{
  "num_hidden_layers": 14,
  "vocab_size": 16384,
  "norm_place": "pre",
  "positions": "rope",
  "rope_fraction": 0.25,
  "tie_word_embeddings": false,
  "parallel_block": true,
  "init_std_o": 0.0274,
  "beta2": 0.99,
  "decay_fraction": 1.0,
  "final_lr_fraction": 0.1,
  "batch_tokens": 131072,
  "dataset": "wikipedia_en"
}
MLP neurons of a small language model. Each row is named by its layer, matrix (down: output weights) and neuron, and shows model dimensions 0-191. Each number is 128 + 24 x the weight over its row's rms, rounded and kept within 0 to 255. Numbers have three digits each.
A block is one neuron, or neurons of one layer that tend to fire together. After each block is what it responds to, as a language model described it from the Wikipedia text at the highest values.

L5.down1139:190143127075154103099137139128119155147160146156087136123180132117151165088150067070107170125110136150102139133145113124141176142132145137102135128101105136121137152101177121120165082160116126131117120126114127146107084127132131152173152141123153121120096119108135105128073128081120096132113104085113139168153125167142164147129133110080152088165151065125132152115126141119090179159128147135152142159113116123146110119101107105142095124125104122137186152146147149176102136146156127163121074130127124100133135133128139086106111130120123109148121165182092114126109143157126176128
L5.down1154:141148124082109134140130113159163119162151091125102132087129153111131159167120144080113109132114144084115115120087151143132120130138158163145147104138112146136158104115183099125115117126117126157119098117160162117139123180111143135105153152123084168115113135127114146118129103132141110140155141077107117159129118099132142129149112129131103078145133120130134145099068132137129081180123140128098135094128133111151149100128108105109118112113120136168171093107143104147122196138135140115119129139104097108125162133140139163148090122104149102168071142128158129136144167130143138144
Numeric cells, especially "0", in pipe-delimited sports statistics tables such as career appearances/goals, hockey stats and score totals; weak scattered hits elsewhere.

L11.down222:155105146141152111133115154131146124141142122087135115120131108127154059159071151106173114110141112062113158138162097128137146130080145111117143148169179125153160096137114137151133093143138127061144123138116173155115136118150168151117125118157125141164101129109140133069124102155099126131155152122135116074126175136130137120127124130110133168108134196105113124116135129089127099094126142125140154140129158108086111158124201122124116135102125180101084071140154153094129109120125159120188094124138132114143147172177125144148145142147128063151122147108130147115100140106102141120
L11.down422:094145105132167090129137167130134131118146093112117142145126093123145081104065156094119101129156115097147105159160137176124089149161112152141105113139134138132177129142147145087141167127106119146123113160044180127120112158139130126164173150102102142149154132127123104126156107087133160144128137159124113109123131168114156117144147082112155127131128124133155092116132127131147149099120115151137154122101123123123137163144144125137114131118145160096079114138109136163186094141099121107201177089133104114106128112144139123120128165125175114134119133176147128128098157101117086116
L11.down802:094115090100163096123111090109100109124134132085105143116139136126136141124138148104133129167142151103138131146110082156146141148138139151132111109088120123139100115137161160134121106122128117125099109141106134112150118129101116144148121140140088136130090109144146103133099150151189145109118128144131137087132129157127091160117162136124112083141188108122170116096151155148113072147122148139133157159147125128132138128102088113118165115139086152129099124182095099131172147118120146111132143102070127110163121153087120161172157158122127126139112167151143127164112174116144088125
L11.down1371:113151123107116117136154138135173134125134091126139135123128160125136164061130139109132128119141126090155092172143123120153118127174130106106120109160165140104152122129119151142140144149110095101097110121101156126125163126102108126112114124084098104152121149127147113113114098086127149102144147113139104104097093130165156138146129182108153127117105120103104059156118165118111141129155143155154170130097115187098132159133084110154128107108126139082092102164139126092165157120084136119147108094124126156110190163082155136146095186099115100115112136110125143106128126123115112113
L11.down1639:115125110154161129160142143109119087106109140108144103108118130129095083122151123177100117142113117102176119119110143143105125133125122098098148131145132089136142091084118137133114083145150116099182131114111136129129102144179113135131114075119106126100135119144130132110104146121118131123131158152102088118105146132105161108120139131113078143160095128127134126144163166072119158109144139121123132096139120120145131144168139151162101133145100163105137131112144164150113117127163145152172099123110159134123147179125172138133176141116142141133104106147130104109128150156114072076
L11.down1874:145137126117147130104112125119161161142158130114118113136129113142121109136123172109104103143141111097132109153156132118144116086108110158140121122147144150105125122140158087169113145144122141117139150117143176174135110119126160119125098126114123099142126135178077145089152135162199131118149151100078130092110112112134111173105110109177137151123149118121127127148095120120084149116107148172122147118156126125158118076113028133139097173136181142126083104142082112135108136111119121105127200097146125127112129094043118157173112119132173111095158086147154076120143129114137119096
L11.down1918:145121122158094106125123109130155181155173125136156151151157129145136092136098100116122142116116124129159150128118138101169136146121133154144120109166136132100131131088151125120069112184081089147156129129146143140117155138171141151148157136117124110131090118151141129098102145123150129079162118083112117135104135128121149158103136100113122128154117178123123109129153171127105154100102130120110131152127138135101077150181098092093118120149166150108136134126167115107140148127089111145132154163149151168117098106066088141151125120135115133097064144104116123109132117126186109128
L11.down1962:136110129121118121111132114115154122070127154119099150136136106164121122146134132123119115142077105107116167110138103124102171118119102109154178145116158129161149107136115130151170090116103125112141090150118093160112129157136076127112072075093145134121092138152120164126120090119139140125181129123133120176154136144125153113148072117151098114140101186143091138123133115105189122119182135134157102126097119154117127160135144147092097115101110145161134121151139114125164155120134173170104113127120098169167199180142093127120102167097091124121140086106129122144156150126113116070
Short cell entries in Wikipedia tables between pipe separators, such as digits, dashes, none, check, No, N/A, often in vote or medal rows.

L8.down319:130140155162151110124127147147099117089099122132082157156119114071114109094109142121120133104178141140165172109145153149101144175118157176099159142110139125120150127141153121126133158102128154115114151146095143129138131167104127123130086130130140097139132176118108132126127171169145165151154160138127112135106171128184136130121124135102168120149106147074093119142096153150143132100091109152103084114140165129100104131169098128118128130118137139144097132164114101143168108130136136148107146145111095143112140142116125150146120116094110096176127109154129181114125096117109126109
L8.down581:137166137121128126101132135150128169154135074135113108110113132124140126141166130158141160167162143142134078143138128120114149133091103159136162127125121146127098107128131127164144133109136091088130120144135075117109093120151115102131130173099160142101112131142117118096087161093114133163128145154118121128124155164071122133132162113112111123139148143109149158091111123104118124115135169153125135182104159164128127115163116168143182141118108119101098137155146122160114097083134115114116116095183160100108080166126124136159127155140110099118098162142118129131112146114110112134
L8.down643:139144121104138101129115094162067114145140084116116145127121115122166140099125109103153123136133118175075129129112126155117138161152157138151107158082128177140106118151176128148112128135134117128082117161109124136154093128155105122183114142094168129128154141148147111128136137123145135140152146138147099130153161123111131130145146194146156133129127130126118110136099115126124169088141152152179132141149161157123102140133089093145128113115111137141146133129105121164146144044125098165062132139144092149157153124106112118115158121107113133104106129158140122134120091119129121109
L8.down1196:119106151108122125128117105158119147138152094159141110125103132146157085103106117126132127114149088129112145109110156112122112122120133107094141182169150111125167115135150107135132135138136133166147151161152107163102139147120129131122128132110137151180112130049130089093100110143162105133120170121107125128125164139156136113108116151104131105148115125172099126160126146116122159160104105128135153063116144129131141109143156115155125151111124169091155167159114138211166132117106107144140113081118116135162148152141138144153128145114129148166126163121120183150154120117124128139
Cell separators and blanks in sports statistics tables (goals, games, win rates), plus word pieces inside personal surnames, such as Par(sons), Th(urmond), Low(ry).

L5.down368:124137109159104128082139105143131123098135113163094165135100135101117137136116150169148118153131134156111126137137125102164117137128148104102095161132138122120117139158095163112110124151149141113117139147109149121131117100130113140132081144101111142126146110128173128080142140161145139146116151124098094149167138137110123131105103125087110179101110130136105110117154159097128136102146146142123153140130128122171143134132110137146151137134101147106154070134108142078127095142150141128119173096157170107116103134144112122170138151110161139093148157129142138138122105123091140102
L5.down751:136145097128106145104151109121131133146138112129091150105150106116121165138085138129088134136181099135109144183125128144138130102133137136097146140118130128158091104103109138106139112123178130102126139126149131108105117153097134155121091128187115162138102128145173155121151135129133144175104089118113171137146142156116100129149129121153132126075146122158112140094151108139139120122103092111175076111144066136131146119116120165149112150141130096133140134143126131129097125155155155163114177118135099095122115127128141113082154125165118125112142116091122081118113116117171149096
Tokens just before a person's or organization's name is expected: credit-list bullets ("- Tim Nugent – drums"), "Director:", and role words like "member of", "coached by", "wife,".

L11.down100:159150129118075151118146109113094165138120106108146105149139137160131119163140154084131112141127155136149112104120131138121113109118144115154135118137122148121151114109125116074114141134123123128152126141166125127105119117113132133130133182135121104118115132099157125101127150102134117146128123114151109093145155137128192142148125160140139106111137151086130128131103107114130130139126136143116096135138110128128123105151007127158106137125149153134124122103132123159171108104147121163171123175131131132126107127023124123108157144130121133114137120131154133162154136149133124150
L11.down388:163109148174085154118100120126143131108105106125107150140129143124123133145105126134144110142111146137145157096107149092138114147141124135125124159133122100140118133146133133124121126132125145105108132162126130126126149133162116125127128137151142130141143103104155168096132135106122126100100129122142092118115169129125132139119118117124115117085115150114145121127139104136116125083113085131125151129155097152140142147127000098112143139158153141135143139146152125177112144149127152140112153124128097145114126132000118109174167118129113125109123169103092138161115157130120131128
L11.down824:117096126145150143115150154138134113148098100108141137133137119071119140129118101118138170096144134136133124100165157118146122123112145101128141161153122070095111123127125149141140115118127132134101095151118110130096129136140121121103102151116147134109155153109136240139132127123138155108133118140144145122084120117109127117135116126134153152128110145157122144131117111124134126128108140152127125125113103152131115137120076132116112128131090114106135136143152137241117121113116126127119138142116108146089134112134103149123153130146116116104156106130159152131122088135089135148
L11.down1122:114107141164145148127115103125098117100124113119143149110117116117140112119137112137119115128126129120131143128136126092124142100122131155133125160173137078073167140112111116124130129151137128118073139139119123167082130126149082131098107139119143139118121126115171187129123153085137138121118112133108122131106147116100182098119085140094133117120120169150148169135141096110123124116129116094144140166113084132127128169134002156111102148122126097129112123136134106254097112096110144117156117119128098125134153102051132144137103100170131119128127109140125099129141164105094124117
L11.down1413:143137151098127156102136118097096141106133124127116122141091123164113155170111137087109156112174102114150060147139120137127096107119116131129119188123143135095108108091093126111100125090126124153131100147134112103141140124128118109118129140130141115130137137136153150088098141106121107147125153179091111133149143068122136123123117127106100157122122107156115104086106137098117142116118159093105130135185144109132144137152000124159126129152110112119108075101155135152123173141159158147128154127121136110121134121047118126120168143110135134089124142114146131132130071101093086124
L11.down1457:130148145142122113107146119132111157087146113100112107127139117115132103142108129158126151111113109092133140120124143089088148161104118145157149130123148133081126132132174148122111143086132132129132152135125109124126137094128134123156124131177119101137109144128167123099164122126138110121155180112114109109156150130119085154096127165116135137129140095142161117135097122135122140111123119102071162097163155146161175144118030112107135109167138133132148116103131121227136114177182156117063181159094096129123110172025108112157138150114121122180158159147107111158121109132147176132
L11.down1484:086166088131145100092109147098166106119104080122130092153171149111129135138153121075118127104108121117113128127140146119127140135146156106114090145139127111188142135165153141127124141119168147120130153157088149165126087144079129123175089153154137108147153148174098120109128108139125185130129134116156130102121153112145148127106127113159177165112114133115081113133147158088142103173137128130136119125100145147162143131116046142130122126131082148135086102140141121126138099138127080121141125145085135118136119125103135161128160140116129101120135112156146076104113102120148091100
L11.down1895:147159123162132127081165108082093102127104156148137150158147137144102137144095175161153165107147112129110120139135120118136102123150128118131132123107179138113098095130113090093117119118147142131146131149159114130165116113103120116134147108134131121136117111137124136105125136138137154147106138126098113109144159142153116080099128135132162138128159139104115131118114104110099075113129121116104129126149175132120124190166182131147122109087086110164086131137117126243118120143107151141069127130135153114122118122164120146090143140103122131115149139125122108126165082150146119153
Punctuation or short function words (list dashes, table pipes, commas, colons, as, by) right before a person's name in lists, cast lists, and tables, e.g. "- Paolo De Vita", "| Bernard Gill".

L8.down242:116134152151097117084105136141165097115104143140152099157127137123112135139136107131130128163160109173142147124133150117156122122101089116128097122105140130100125122169144150132141111121162097154124154122121126160106130122126092091114111187151123134127147130105112146130130103110141162159139110139119107152132124188186111125167117128164106116145118114153138109131087090103131126125127110142102118100109138128147151111082104105151152120173135134099157181109121105146087126188118157117125117131139109093133127127101159132149109136093102161111113156100116110140160123128119133092
L8.down274:135122189110103116124125088117098101104159114150090129084115117078121112145135084101131110150120174139092160126144128116123138131102132148116078138143128150118132136133139157153134111124138082091148129154073112141133117141157094119128090132132178136142093116110078152124131154137154148116082107146152123122119113115148101121138130091100110125142136150136134113076117148124115128134133119114133099100123148164160142112127061100110131099092059123122153153137131129237133126145139151107133113109113143124166094163085110145072155141069156143132110113094155119140113136107101123133
L8.down1644:138160137123145072146121127149131166139184116127180121113116120077161115115156120107159109120081094143071148142077130127124120151167107107082076118154130154162128145133158097175092137162128119120143141124156162176133135143147116105163081123089144127162131092099102114150131121160154081128118128157134135135121119141160140131145151108145143119090142092139101141147120178141146115124119131155102146089114157126099137121144101098112142155092126139157153140094095100113124132084141104153119118117101110121155112126095140164116129171102079150120107137101129105151101148143132171112
L8.down1972:139137176159116136123140110107060114104186104134148091138142128117094142116110112097119119144137117135152110099144155125108125102104127152139083118141161118097149118122117113173123130130179114113123138096127111160094093123122116097145098126137151095123115114149128168134112122143119120151186082129117100163115120133140098128159143113125133117108114107162139101159098128103140079136111113112120124100154120143118138147133058150112126133123125125105128110112128100178173081132153127132117131113154142075157119136119105149103132133129142108107161125089102105117147084159104108102
Commas, dashes, and words like as or and that come right after a person's name or other proper name in a list, such as cast lists, credits, or band lists.